config.toml
head_dim = 64
activation = "swiglu"
norm_place = "pre"
rope_base = 10000.0
rope_fraction = 1.0
qk_norm = false
lr = 0.000542
seq_len = 1024
train_tokens = 1163000000
MLP neurons of a small language model. Each row is named by its layer, matrix (gate and up: input weights) and neuron, and shows model dimensions 480-543. Each number is 128 + 32 x the weight over its row's rms, rounded and kept within 0 to 255. A neuron's up and down rows have the sign that makes its largest values positive.
Before each neuron's rows, "fires in" lists the words (lower case) most often at its 100 highest values on Wikipedia text that the model never trained on.

fires in: "to"
L2.gate1187 [149 124 148 172 149 132 113  90  99  74  95 177 166 152 144 183 131 125 160 145 121 139  84  79 131 100  98 118 162 135 129 126 134 132  93 128 135  87 121 153 110 126 165  96  88 175  97 170  56  84 140 103 165 167 163 147 179 119 137 107 126 140 102 193]
L2.up1187 [118 146  93 107 133 117 143 106  56 140 115 156  78 127 185 133 156  72 150  89  52  66 167 194 132 125 107 114 189 154 112 148  94 176  79 150  76 137  94  56  85 190 101  96 114 143 134 121 127  80 157 121 121 109 102 174 164 111 136 103 111  97 143 135]

fires in: "of", "this", "new", "for", "single", "different"
L2.gate264 [185 131 186 163  90 124 161 161 170 114 137 144 153  97 103 105  90 178 176 147 120 126 171 123 156 178 112 188 100 137 124 101 201 191  95 163 106  95 127  77 147 114 130 133 116 160 146 102 147 148  89 102 141 137  79 141 107  91 104 142 111 119 115 152]
L2.up264 [117  71 161  74  99  94  93  61 126  92 163 154  87 120 157 121 128  95 115 142 136 118 130 165 166 117  91 113 131 158 154 126 103  96 144 156 169 100 109 116 164  71 150 105 173 156  86 131 130 158 197 124 114 119 100 169 112 208 172 166  96 174 148 163]

fires in: "also", "first", "only", "still"
L2.gate1230 [101 147 134 121  77 120  88 188 140  99 179 129 112 181  99 125 181 102  98 170 138 184 106  83 126 122 165  74 113 118 173 115 146 136  95 180 128 176 104 183 151 155 154 121 116 136  85 169 158  95 179 116  91 144 115 135  79 102  84  76 150 115 122 140]
L2.up1230 [115 123 139  91  71  99 148 119 206  76 117 115  80 136  94 118 166 103 102 135 107  88 127 163  90 158 150  78 136 175 182 108 138 113 197 152 103 114 118 149 170 182 141 117 117 121 173 152 108 123 165  98 161 123 122 131 157 164 101 127 112  88 138 147]

fires in: "of", "2020", "gov", "live", "sivasagar"
L2.gate1017 [166 121 170  67 119  98  90 138 121  70  90 154 112  94 111  97 112 155 105 150  81 138 163 180  84 139 132 112 137 138 129 155  82 113 148 178 149 129 177 177 128 124 107 103 171 130 124 176 109 129 223  77 159  73  89 118 138 136 136 117 168  74 155 150]
L2.up1017 [164 117 103 140 102 154 116 175 119 126 112 138 184 188  95 111 140 133 110 108  92 140 193 165 114 117 123 114 184 129  87 179  88 149 173 151 105  99 151 169 141 153  99 118 137 148 155  96 154 124 154  61  95 132  76 142 132 128 160 184  93 125 127 163]

fires in: "9", "94", "99", "97", "95"
L2.gate1873 [107 177 130 133 183  50 121 135 190 155 152  91 151 123 159 184 177  89 169 121 146 135 146 117  99  85 103 103 163 167 112 180 119 111  89 192 147  87 149 144 117 112  87 161 115 136 168 128 146 115 156 142 173 132 146  87 167 107 140  86 140 129 100  68]
L2.up1873 [119 119  83  94 124 156 130  61 145  89 108 110 133 107 116  85 153 163 110 124  94 150 185 147 109 122 140 210 140 153 130  69 122 117 121 150 123 157  86 104 103 155 183 131  84 157 131 147  95 133 168 156 120 121 162 155 106 145  89 152 168 136 143 122]

fires in: "also", "gresham"
L2.gate40 [129 117  77 109 154 107 105 122  75  61 110 128 115  70 143 105 156 152 142 122 173 156 172 159  48 157  81 140 106  94 107 142 181 124  63 143 120 135 125 135 146 138  86 188 141 175 127 207  92 107 177 140 117 179 153 108 104 103 104 130  57 113 174  87]
L2.up40 [115 146 106 145  74 108 130 127 135 157  83  76 149 141  77 167 118 108 182 169 151 156 109  79 118 124 178 114 156 141 169 113 143 125 177 137 104 112 123 166 106 162 129 194 102 138 148 130 194 134 150 111  86 165  60 132 128 135  79 108  96 137  97 172]

fires in: "who", "which"
L2.gate1094 [ 98 115 139 155 105  94 101  25  85 112 132 154 118  86 154 113 194  99  80 139 136 122  98 171 125 131 107 108 120 105  99  98 112 102 127 169  60 159 174 158 151  76 164 117 110 100 122  94 140 129 146 138 135 117 100 119 159 125 107 137  97  73 179 111]
L2.up1094 [122 132 104 175 171 124 160 138  76 138  78 156 110 123 180 140 112  89  91 190 172 101 134 139 115 151 157 137 100  73 114  33 135  97 125 137 154 179  95 158 201 160 152  92 100 137 127 142 157 131 103 200 173 138 101 124 149 142  88 102 136 173  99 179]

fires in: "also", "they", "then", "there", "now", "led"
L2.gate773 [155  83 174 146 156 103 138 133 140 115 167 120 117 170 184 168 172 167 146 167 184 158 138 164  82 140 135 129  99 189 148 148 137  76 137 118 154 129  98 153 167 149 117 167 137 157 122 129 162 138 114 128 177 111 163 165 119 137  96 110 151 164 149 160]
L2.up773 [ 91 184 118  99 107 156  93 118  99 150 174 166  79 137 147  86 112 133 130 147 150 103  98 122 196 136 182 109  99 143 147  60  94  71 118  71  72 205 129 183 122 141  98 141 115 134  84 138 126 107 131 110 122  85 188  67 144 154 156 165 146  77 116  98]

fires in: "for", "was", "is", "be", "as"
L9.gate1300 [164 122  74 127  85 149 181  86 102 152 114 125 140 103 133 143  94 147 164 134 185  81 132 132 123 152  91 181  95 116 211  57 155 119  79 176 124 115 102 171 114 135 156 190 170 179 129  89 112  97 108 134 111 144  64 124 124 150 175 162 114  85 142  73]
L9.up1300 [108 114 128 128  93 138 129  84 167 101 133  83 131  94 121 183 131 108 119 114  94 126 108 138 100  93  68  99 134 165 149 114 116 118 126 100  46 207 131 139  88 168 120 154  72 185 121 155  97 223 140  73 134 164  87  93 101 163 144  97 178 105  67 115]

fires in: "to", "for", "leave"
L2.gate357 [153 114 135 131 139 149 130  91 158 110 117 155 158 111 132 149  83 107  92 107 101 152 116 154 144 111  59 129 152 148 207 121 138  77 146 111 133  63 155 120 123 117 136 122 132 130 147 176 190 111 127 184 111 160 125 169 120 129 141 154  99 135 145 141]
L2.up357 [ 79 151 130 181 105  94 115 109 110  86 147 138 124 148 191 148 172  94 132  56 154  86 174 167 144 149 139 134  92 132 102 194 112  90 108 112 155  99 155 123 107 101 131  84 138 102 150 181 130 112 153  99 101 102 155 111 127 134 158 124 119  90 133 119]

fires in: "and", "as", "or"
L2.gate1474 [ 80  88 138 103 140 180  92 123  79 164 134 148 158  80 149 140 125 134 163 111 103  71 111 123 156 100 121 191 146 117 115 132 124  54 153 148  55  66 140 112  91  82 103  50 131 172 133  94 156  78 163 113  94  90 139 105 181 146  85 153 123 105  96 121]
L2.up1474 [ 93  88 142 161 161 176 153  74 107 138 195 138  94 153 119 113 183  98 181 101 174 134 121  88 111 114 111 107 163  88 165 135  89 189  59 119 138 163  75 167 195 115 145 145  82 101  70 132 122 116 150  88 121  82 125 109 100 146  79 146 126 122 168 121]

fires in: "of", "that"
L2.gate1339 [ 88 120 107 132 146 108  93  56 128 163 113 101 149 131  90 119 155 138 113 111 109 174  98 170 133 117 136 130  70 154 125  82 151  90  98 173 177  81 161 129 175 102 176  92 119 102  83 104 141 118 167 100 173 135 173 116 202 158  74 155 130 132 117 115]
L2.up1339 [ 77  94 113 139  87  79  91  90 144 129 156 169 179 137 104 130 124  82 140  88 107 161 107 152 164 114 144 141 128 129 107 100 162 193 154 189 163 118 152 138 158 182 141 119 134  80 100  93 185 104 112 100 146 138 135 128 106 190  90  90  84 138 127 208]

fires in: "of", "civil", "all", "national", "million"
L2.gate30 [159  72 140 132 139  70 159 116  94 111 135  97 156 171 112  66 163 126 110  77 150  89 125 164 112 205 155 118 103 107 133 124 186 159 156 146 110 106 154 193  60 102 144 155 169 153  64 175 117 114 127 124 170 111 177 133 152 101 134  87 135 113 113 162]
L2.up30 [107 144 113 136 139 151 109  88 105 171 110 176  90  88 170  69 136  76 101 124 166  80 143 159  96 110 174 177 121 108  85 127 129 138 212 126  70 179 143 140 173 104 102 122 120 108 134 145 121 196 165 101 169  69 156 112 155 154 172  85 116  92  75 115]

fires in: "of", "to", "up", "about"
L2.gate2037 [195  95 104 126 110 140 150 141 119 154  84 122  95 137 131  95 149 121 177  69 116 184 147  97 136  78  72  87 149 128 117  95 119 168 139 112 104  93 116 113  78 163  75 177 123  73 136 170 174 111 166 118 108 153 114 148  66 102  64 153 107 192 168  69]
L2.up2037 [ 84 191  72 110 105 170 134  90 112  59 102  87  65 142 165 193 102 176 164 159 166  87 103 111 129 175  95 130 114 136 107 173 111  96  95 161 214 140 121 122 161  85 174 109  96  78 105 124 120 142 131 156  88 146 141 125 161  83 132  97  47 133  98 201]

fires in: "to", "in", "2nd", "oz"
L2.gate628 [ 57  85 122  99 177  97 178 161 160 133 181 110 175 111 127 145 168 116 166 103 115  86  95 139 168 156 152 124 119 188 142 162 107 101 129 148 142 158  78 218 112 112 147 113  74  93 152 130 109 104 126 184 117  97 133 102 120  91 169 133 143 130 134 108]
L2.up628 [184  95  49 153 140 161  95 107 120 135 127  99 111 130 151 118 181 168 129 121  93  96 105  95 144 128 108 103 136 144 162 114 147 127 129 129 188  94  77 167 154 108 183 132 129 105  63 120 181 130 139 104 103  80 173  62 118 158  91 208 114 174  99 146]

fires in: "first", "year", "season", "last", "assunta", "second"
L2.gate198 [108  82 128 142 117 119 122 135 121  80 146 176 131 143 129 116  88 126  85  42 143 104 133 141 159 197 120  82 117 116 145  87 133 119 116 158 130 131  82 140  82 150  91 107 133  92 107 141 154 128 130 139  40 144 190 151 103 119 124 110  62 177 113 113]
L2.up198 [ 80 180 128 132 127 163 159 123  94 164  89  48 162  98 164 124 126 137  72 126 131 155  74 165 124 160 135  87 119 173 152 125 112  78 114  95 106 113 167 138  95  88 126  65  87 134 146 129 116  93 110  89 174 120 125 162 125 133  75 118 174 113 118 138]

fires in: "a", "song"
L2.gate1396 [150 110 157  97 130 118 151 138 157 118 160 143 139 129 156  85 179 141  93 157  84 115 111  79  84 104 140 182 140 145 174 142 134 135 152 140 171 120 129 128 110 122 127 155 145 196 109 122 138 110  95 144  66  82  88 108 177 179 130  95 158 190 160 113]
L2.up1396 [137 160 107 127 107 152  40 115 154 140 106 132  89 165 147  79 129 110 194 160 131  70 156 145 103  96  95 177  90  83 162 162 155 137  74  90 103 193 103 127 110 146 154  94 136 164  90 117 111 117 100 162 156 162  88 119 143 142 119 167  99 106  76 189]

fires in: "one", "a"
L2.gate54 [131 161 165 140 159 122 151  96 150 106 142 140  81 101 140 121 137 187 134 161 142 157 148  72 101 119 111  77 130 130 122 125 114 138 141 132  84 168 187 179 175 103 100 157 167 170 138  93  58 157  76 125  77 100 152 190 151 114  98  83 139 116 145 102]
L2.up54 [ 69 108  81  98 159 145 178 129 142 146 121  48 136 114 143 158 158 134 130 179 158 163 163 157 149 184  91 149  84 108 110 109 129 199 161 103 125 114  94 153 119 111 124 132 138 154  91 146  50  92 129 164 132 179 110 161 174 116 108 153  86 148 129 125]

fires in: "was", "were", "so", "being", "is", "not"
L9.gate1007 [ 79 120  68 117 139 113 140 158 173 106 117  91 117 106 132 158 139 148 128 119 195 144 159 179 136 150 172  71 112 110 172 125 156 144  99 147 139 122 126 174 115  77 204  96 113 189 114 110 133 122 128 201 140 164 132  79 167 142  68  71  97  91 140 186]
L9.up1007 [128  83 109 142 130 120 108 103 130 151 137  99 108 109 214 173 110  99 139  71  73  81 156 132 135  90  93 109 120 118 216 126 136 127  75 113 126 141 160 153 146 127 171 109 111 196 103 153 155 135 117 135 134 160 146 129 116 137 116 174 157 130  72  51]

fires in: "of", "as", "for", "s", "be"
L2.gate1500 [125  97 127 120 114 170 170 153 110 102 154 134 156 111 146 151 130 121 113 119 115 154 124 135 103 110 168 164 175 119 200 154 117 137 193  66 119 121 144 162 135 128 148 109  99 151 106 158  69 104 137 145 156 164 159 136 171 121  97 121 125  86 116 111]
L2.up1500 [127  85 122 149 118 130  95 145 147 137 135 169 112  87 141  97 139  69 124 129 176 167 146  90 111  71 129 140 137 169  97 125 164  63  72 154 135  65  99 136 143 178 173  73 137 127  99  91 109  95 127 154 167 137  95 181  86 168  74 135  81 157 107 179]

fires in: "and", "because", "however", "even"
L2.gate1664 [129 153 119 115  65 137 130  86 156 100 158 103 131 159 127 119 187 109 115 189  95  84 116 146  92 151  99 135  99  95 139 115 150 153 124 194 124 137 137 110 149  74 118 116  90 204 115 164 146 152  38  95 115 173  72 111 136 133 167 104 157  97 141 170]
L2.up1664 [153 121 102  83 104  97 118 117 124 100 170 145 121 109 179  78  90 121 174  94  85 153 146 155 115 118  70 120 116  69  95 186 144 154 109 101  88 157 137 131 116 175 124 120 100  74 130 146 184  82 160 118  66 119 157 160 124 127 114 102  68 133 129 113]

fires in: "there", "had", "who", "to", "ever"
L2.gate929 [119 152 137 147 154 133 128  75  96 125  80 140 152 133 167 134 192 184 133 164 129 120 117 149 111 195 133 127 161 170 131  97 105 148  99  85 141 138 146 160 149 153 189 138 142 161 138 114  73 119 118 140  63 132  78 167  90 124 123  56 173 131 123 108]
L2.up929 [116 162  65 158 120  85 148 104  79 164 119  83 194 161  74 130 164 148 117 143  65  62  67 146 150 147  91 124 134 146 125 136  97 116 133  55 111 165 156  97 190 124 193  86 162 162 141  89 114 150 125 128 151 170 146 117 102  99 150 106 119 134  61 137]

fires in: "of", "early"
L2.gate1459 [120  86 197 127 122 164 159 144 132 111 161 103  82  93 131 158 158 132 190  84 109  49 167 163 100 119 105 158 123 147 185 145 106 172  91  96 126 131  95 175 125 110 179 161  80 171 106  89 107 212 123 113 153 111 120 128 141 164 152 131 159 139 123 120]
L2.up1459 [ 94 111 136 135 121 155 159  71 161 176  91 169 148 168  92  80 163 167 111  89 130  95 125 114  65 111  91  61 159 153 113 155 149 107 138  54 136  77 162 146 155  78 134 113  94  84  90  79  81 159 185 146  62 105 124 138 103 123 132 137 135 179  83 150]

fires in: "also", "of", "addition"
L2.gate562 [126  75 115 116  80 109 171 174 150  88 143 150 149 169 125 125 148 109 142 145 159 126 122 129 130  99 168 140 108 187 107 147 112  64 121 106  93 107 151 179 116 198  91 173 166 117 136 153 115 131 123 129 158 171 167  94 193 124  98 125 138 130  72 161]
L2.up562 [ 94 153  84 157 115 139 156 142  84 173 162 147 110 102 112 147 117 139 192 154 183 133 157 149 156 116 139 157 138 112 113 179  88  82  90 134 111 109 175  71 101 106  89 149 109 106 171 174 107  82 134 185 114 117 110 113 159  99 113 107 175 118  70 162]

fires in: "and", "but", "difficult", "in"
L2.gate1102 [ 97 125 136 100  94 150  76 167 107 135 173 148 171  84 140 164 128 151 132 101 105 121 129 114 170 110 157 120 139 103  83 162 169  68 108 142  98 117 154 144 135 133 144 106 132 189 102 135 168 136 169 144 116 136  72  82  93 169 126 117 117 115 156 115]
L2.up1102 [134 110 172  96 134 106 139 139 168 169 112 167 126 111 156 171  94  63 124  83 142 131 119 147 105 168 144 169 130 163 104 140 115 201  92 167 110 165 139  81 147 150 144 109 153 139 131 163 162 157 101 132 141 106 161 156 162 135 159 151 143 158 165 147]

fires in: "of", "a"
L2.gate1665 [157 169  89 140 133 115  78  78  88  88  99 165 174 153  97 121 103 132  78 159 164 159 166 140 130 103  78 141 107 188 143 141 108 113 168 177 169  90 186 147 108 113 171 141  68 108 107  96  81  85 155 175 142 144 112 219 110 141 137  93 181 149 161 164]
L2.up1665 [116 181 176  83 174 208 182 149 103 133 115 138 135 122 125 144 143 100  88 171 162 101 121 164 111  63  99 118 164 106 144 112  96 180 114 112 117 151 102 131 136  99  83 153  77 158 142 175 159 143 100  75 135 159 175 147  90 155 102 114  98 148 130 175]

fires in: "had", "for", "have", "of"
L2.gate768 [ 76 141 157 126 147  87 150  92 171 152 101 114 111 105  85  63 113 147 100 188 156  87 127 108 108 158 118 160 128 155 130 181 147 151 121 127 131 161 132 176 122  89 107 108 128 117 163  72  79 126 114  83  94  93 126  88 100 101 121 109  90  94 147 146]
L2.up768 [116 145 192 190 165 159 132  77  99 139 137 134 165 189 169 105  88 160 140 161 137  96 162 126 112 102 117 151 134 106 168 158 149 161 128  80 124 141 152 100 148  92 183 145 142 183 106 159 154 165  96 165 128 142 148  63  97 144 173 169 116  99 130 209]

fires in: "at", "in", "on", "for", "but", "as"
L2.gate394 [172 124 128 101 153 141 118  70 115 160  79 191 104 103 101  85  76 133  74  64 125  99 148 176 123 148  97 130 157  80 134 110 151 116 146 127 147 166 120 161 199  72 141 123 141  69 118 145 198 180 144  97  79 136 138 105 103 120 108 163  47 135  82 161]
L2.up394 [ 77 135  90 189 134 140  82 160 142 152 121 172 110 155 144 147 159  96  96 173  97 134 162 196 148 154 187 136 122  93 165 148 154 109  57 135  86  74 132 130 107 141 134 140 183 150  76 116 117 112 110 114  86 127  90  83  83 131 105  65  86 163 163 173]

fires in: "of", "born", "on", "in", "from", "to"
L2.gate2020 [ 89 139 140 120  85 135 100 173 117  92 107 120 193 112 135 127 128 166 132 119 127 140 115 100  99 115 109 193  73 103 110  66 177 144 148 179 162 108 100 161 172  57 145 130  55 108 124 101 112 109 125 147 109 108 149 132 152 110  96 157  73 149 108 107]
L2.up2020 [ 88 150 149  83 170  63  98  90 125 177 148 151 105 139 175 128 133 110 133  81 161 165 129 130 113 124 170 165 122 159 111 149 102 200 130 155 100  96 113 163 129  96  60  94 120 116 131 123 175 157  89  84  87 128 195 165 114 147  66 177 151 143 106 113]

fires in: "to"
L2.gate1444 [137 134 157 192 180 135 143  93 141  96 171 120  90 162 114  92 183 179 142  91  89  83 150 133 173  92 140  91 166 131 143 168  72  86 112 147 128 175 165 127 111 148 105 107 177 139  95  70 155 177 162 119 121 120 148  78  99 108  88  95  95 147 165 188]
L2.up1444 [ 76  91 137 154 126  46  90 139  86 120 147 159 105 160 151 111 124 149 136 120  61  69 168  74 107  99 101  83 108 115  77 111 120  96 180 136 133 142 181 131 133 129 117 153 149  96 174 186  71 117  97 102 117  77 127 117 149 176 123 120 136 163 127 106]

fires in: "has", "have", "had"
L9.gate817 [160 109 144 105 170 181 130  75 107 105  82 136  99 125 122 147 113  68 161 178 124  78  97 158 115  88  96 156 135 200 145  98 151 102  90 104  96 170 126 183  98 164 126  87 132 185 178 199 121 125  87 147 200 164 104 112 124 131 123 118 100 115 158 111]
L9.up817 [ 61 139 161 133 147 159 140  61 141 205 151 131 137 150  75 168 161 104  98 167 158 137  99 104 193 117 109 142 118 102 150 192 129 128 107 169 113  99 108 107 172 134 204 132 102 100 164 106 101 157 169  99 162 132 128  62 104 124 114  92 157 113  83 166]

fires in: "of", "harriot", "galileo"
L2.gate476 [151 126 134 110  73 106  79  91 110  63  86 171 109  88  80  95 153 138 169 122 163 162 129  68 107 177  87  88 102 150  87 186 160 171  90 131 144  81 167 146 142  82 142 119  92 135 110 132 115 183  86 119  89  91 134  95 163 133 117 103 155 127 126 139]
L2.up476 [146 178 154 101 155 158 169 136 120 160 167 127  70 100  84  99 139  58 142 166  90  83 164 155 112 143 171  90 177  95 120 112 123 111 152 199 141 113 101 141  76  81 169 138  66 101 112 108 153 117 119 124 105 182 125  58 145 136 104 161  90 114  83 101]

fires in: "of", "league", "year", "total", "season", "s"
L2.gate691 [113  97  80 135 128  99  80 141 116 177 135 158 101 128 102  98  96 171  78 125 153 111 102 175 150 144 134  90 125 167 117 147 154 102 180 130 114 108  86 152  84 151 137 147 158 166 114 175 103  86 160 186  79 141 162 146  86 117  68 133 104  97 151 202]
L2.up691 [123 155 101 148 180 106 152 141  96 159 165  85 103 124  90 140  50 157 135 145 142 109 123 141 177 150 130 122 129 118 119 160 120 109 127  57 101 167 128  84 138 141 179 128 102 145 190 183  77 146 139 117  98 134 177  95 131 170 110 164 153 101 136  65]

fires in: "of", "by", "into", "with"
L2.gate62 [183 144  96 163 169 118 109  92  44 103 133 187 144  65 128 139 101 116 143  85 122 185 123 117 160 138  93 137  77 166 109 110 173 141 114 173 105  70  98 130 172 131 129 107  93 108 157 167  86  88 163 163 141 112 166 163 113 129  93  64 151 121 122 121]
L2.up62 [158 133 140 131 101 170 121 140 161 144 128 146 157 110 120 102 137 157 107 106  82 162 165 162 163 109 150 175 176 146 170 163 118 203  81 122 117 103 168 146  96 126  85 135 142 131 118  92 128 154 123 171  67 171 116  98 108  55  57 144 116 186 174 121]

fires in: "in", "a"
L9.gate1738 [165 114 163 181 117 149  82  95  84 129 105 158 142 191 189 123 163 139 148 152 182 134 101 160 130 157 165  61 109 146 129  87 119 131 111 148 118 105 121 149 112 156 118 135 118 170 170 125 118 141 117 126 115 160 117 190 110  93 129 112 140  89 123 192]
L9.up1738 [ 90 141 159 119  70 128 125 114 174 168 103 101 154 106 122 151 107  96 133 167 105 133 170  96  96 143 170  81 143  98 109  56 168 123 115 130 139 151 116  95 101  70 132 140 145 114 119 143 163 114 162  84 150 120 144  81 161  98 132 139  69 118 165 141]

fires in: "for", "between", "to", "both", "by"
L2.gate1539 [120 126 151 100 133 133 128 138 143 140 108 104 191 160 120 102 116 111 100 101  92  92 144 173 143 131 126 117 141 186 174 162  90  82 128 164 118 152 141 123 142 147  84 172 135 153 137 116 105 103 112 123  58 142  90 120 187  83  79 173 108 160 171 119]
L2.up1539 [159 101 146 140 147 188  88 138 161 126 122 103  94 152 111 153 137 146 153  58  79 196 131 108 110 154 121 148 129 118  71 157 128  94 120 161 144 101 115 126 131 134 149 138 150  86 160 126 100 171 127  84 100 134 150 146 101  88 155 106 134  97  81 107]

fires in: "of", "pavn", "total"
L2.gate1120 [148 137 148 142 134 136 110  98 137 125 161 102 114  76  88 122 107 127  77 135 175 149 178 125 139 112  59 167 154 107 122 157 160 137  79 145 175 126  99 130 115  29  90 178  90 108 143 171 155 174 163 140 112 130 108 151 121 166 172 127 173 193  98 102]
L2.up1120 [102 102 154 150 128 127 133  84  78  61 121 128  80 103 153 164 149 119 105  93 130 109 101 141 157 148 129 167 169 134 100 152 122 100 115 139 200 134 159 153 132 119 171 167 171 108 159 120 142 211 138 107 114  83 121 193 124 154 100 149 116 141 101 105]

fires in: "to", "on", "as", "for"
L2.gate965 [ 95 156 147 109 130 111 136 178 106 148 131  91 106 108  92 117 149 174 153 138 160 151 179 145  52 128 169 188 151 166 122  74 156 111 152 111  75 115 149 149 171  97 193 107 184 138 125 111  80 131 100 160 108  74 125 114 109  73  84 133 155 126 177 140]
L2.up965 [105 131 114 135 130 103 124  95 155 136 124 153 144 102 116 109  89 152 132 107 105  77  93 157 102 146 167 128 141 166 115 130 152 134 147 154 134 157  96 146  75 171 163 133 101 187 195 163 142 147 162 110 120 100  89  91 146  87 129 147 154 118 132 114]

fires in: "of", "time", "beginning", "start", "macy"
L2.gate1502 [144 151  85 120 150 182  94 171 140 114 154 140 123  98 105  96 133 170 140 113  52 161 112  69 149 101 103 169 107 130  94  94  54 169  89  99 175 111 161  92 135 152 110  84 157 192 154 157 105 122 137 185 119 144 149 196  93 107 119 121 157 112  79  90]
L2.up1502 [127 162 101 102 143 177 115  92 214  82 134  88 154 106 155 176 167 121 131 120  75 160 130  72 141 129 140 154 149 146 170  79 101 102 151 141 129 107 140 113  88 111  95  99 181 136 127  92 131 151  69 153  55 123 159 135 113 155  91 109 151 123 159 154]

fires in: "of"
L2.gate808 [137 101 145 148 111 137 156 118 168  44 165 135 175 115  98 118  88 122 112 161 175 138 171 160 128 170 123  95 154 152 110 154 120 140 112 175 195  92 172 141  72 148 130 136 124 127 164  77  62  60 199 100  71 126 112 160 122 160  88 109 122 140 141 203]
L2.up808 [ 81 105 107 126 140 164 126 175  73 124 134 162  77 130 136  96 126 168 151  93 140 157  89 106 107  93 161  98 131 125  95  84 115  71 179 138  99 131 122  93 131 108  75 160  80  88 147 160  83 163 150 104 127 148 159  89 113 159 106 144 184 149  90  74]

fires in: "year", "of", "years", "months", "district"
L2.gate299 [138 117 171 108 137 118 151 136 129 143 105 159  97 111  44  96 139 132  94 117 137  85 150  96 124 108 173 111  97 161 116 132 137 103 170 130  83 139 146  94  90 136 141 123  81  57 120 166 139 115 139  93 140 119 108 150 132 112 117 165 121 123 122 187]
L2.up299 [133 126 145 109 138 118 180 141  91 148 110  91 165 156 139 138 145 170 154 132 108 152 104 160  84 139  99 107 124 180 164 165  87 178 120  95 143 138 171 112 135  56 161 162  94  76 127 180 108 178  98 129  81 165 159 151  89 113 109 101 123 174 124 125]

fires in: "and", "or", "but", "however", "transcription"
L2.gate141 [173 105 127 138  82 122 129 147 170 100 117 163 122 118 137 129 135 136  99  80 163  69 146 111 104  93 126 135 145 136 150 116 127 163 142 168 142 122 120 171 147 119 159 142 101 188  76 145 182 155 120 103 117 100 151 101 146  89 124 154  85  93 186 169]
L2.up141 [172 133 150 118 152 127 133 164 136 122 137 178  89 124 143 194 126 137 134 123 104 142 141 130 141  85 152 143 136 192 166 173 166 142  98 105 107 152  96 128 188 171 102 144 143 177  78 102 158 119 190 104 124 114 121 129 122 101 150 111  88 160 153 156]

fires in: "born", "is", "also"
L2.gate1366 [121 110 154 122 163 143  90 131 120 152 154 167 115 110 149  47 141 137 117 114 119 167 104 106 114 198 141 109 117  88 135  79 143  80 142 164 214 160 130 137 111 131  83 129  51 157 179 153 145 124 129 132 101 134 105 140  80  89 102 135 137 134 165 144]
L2.up1366 [175 125 115 114 139 123 126 142 130 162 134 143 129 163 128 140 120  72  95 147 160 107 180 117 126 153 101 129 109  90 121 118 149 100 133 139 151  56  92 161 129 187  58 211 113 116 109 122  71 163 173 115 116  93 122 124  79 126 149 128 109  80 145  79]

fires in: "as", "is", "for", "of", "lifted"
L2.gate433 [144  82 129 101 139 140 122 131  77 121 126 108 174 132 101 129 103 115 174 105 195  54 116 123 150  80 154 130 105 124 158  87 143 153  81 170 109 176 118 133 183 188 183 102  94 129 146 100 142 175 171 158 185 134 149 116 184  93  86  74 160  83 126 127]
L2.up433 [164  87 146 164 101 115 166 111 125 173 127 121  97 168 142 179 122 144 126 123 170 146 178 194  92  67 125 106 143 115  91 110 164 103 158 119 151 155 112 143 162 145 168  62  94 133 151  96 121 176 130 168 159 115 144 120 113 112 104 109 101  72 121 143]

fires in: "later", "of", "early"
L2.gate606 [165 103 101 152 147 152  97 103  77 109  95 137  75 145 106  75 160 145 130 134 147 221 115  96 101  75 118 160 125 161 101 152 168 191 123 149 115 163 175  85 118 156 131 134  98 120 140 125 104 152 150 117 106 131 128 148 104 185  31 133 103 117 164 135]
L2.up606 [113 128 111 155 145 147 184 104  75 125 158  99 150 133 120 138  64 164 196 116  35 173 116  88 182 127 175 138 125 125 138 156 139 143 193 120  71 180 205  95 156  74 114  91 146 115  52 172 120 120  97 138 104 114 114 169 129 147 107 118  78 142  93 176]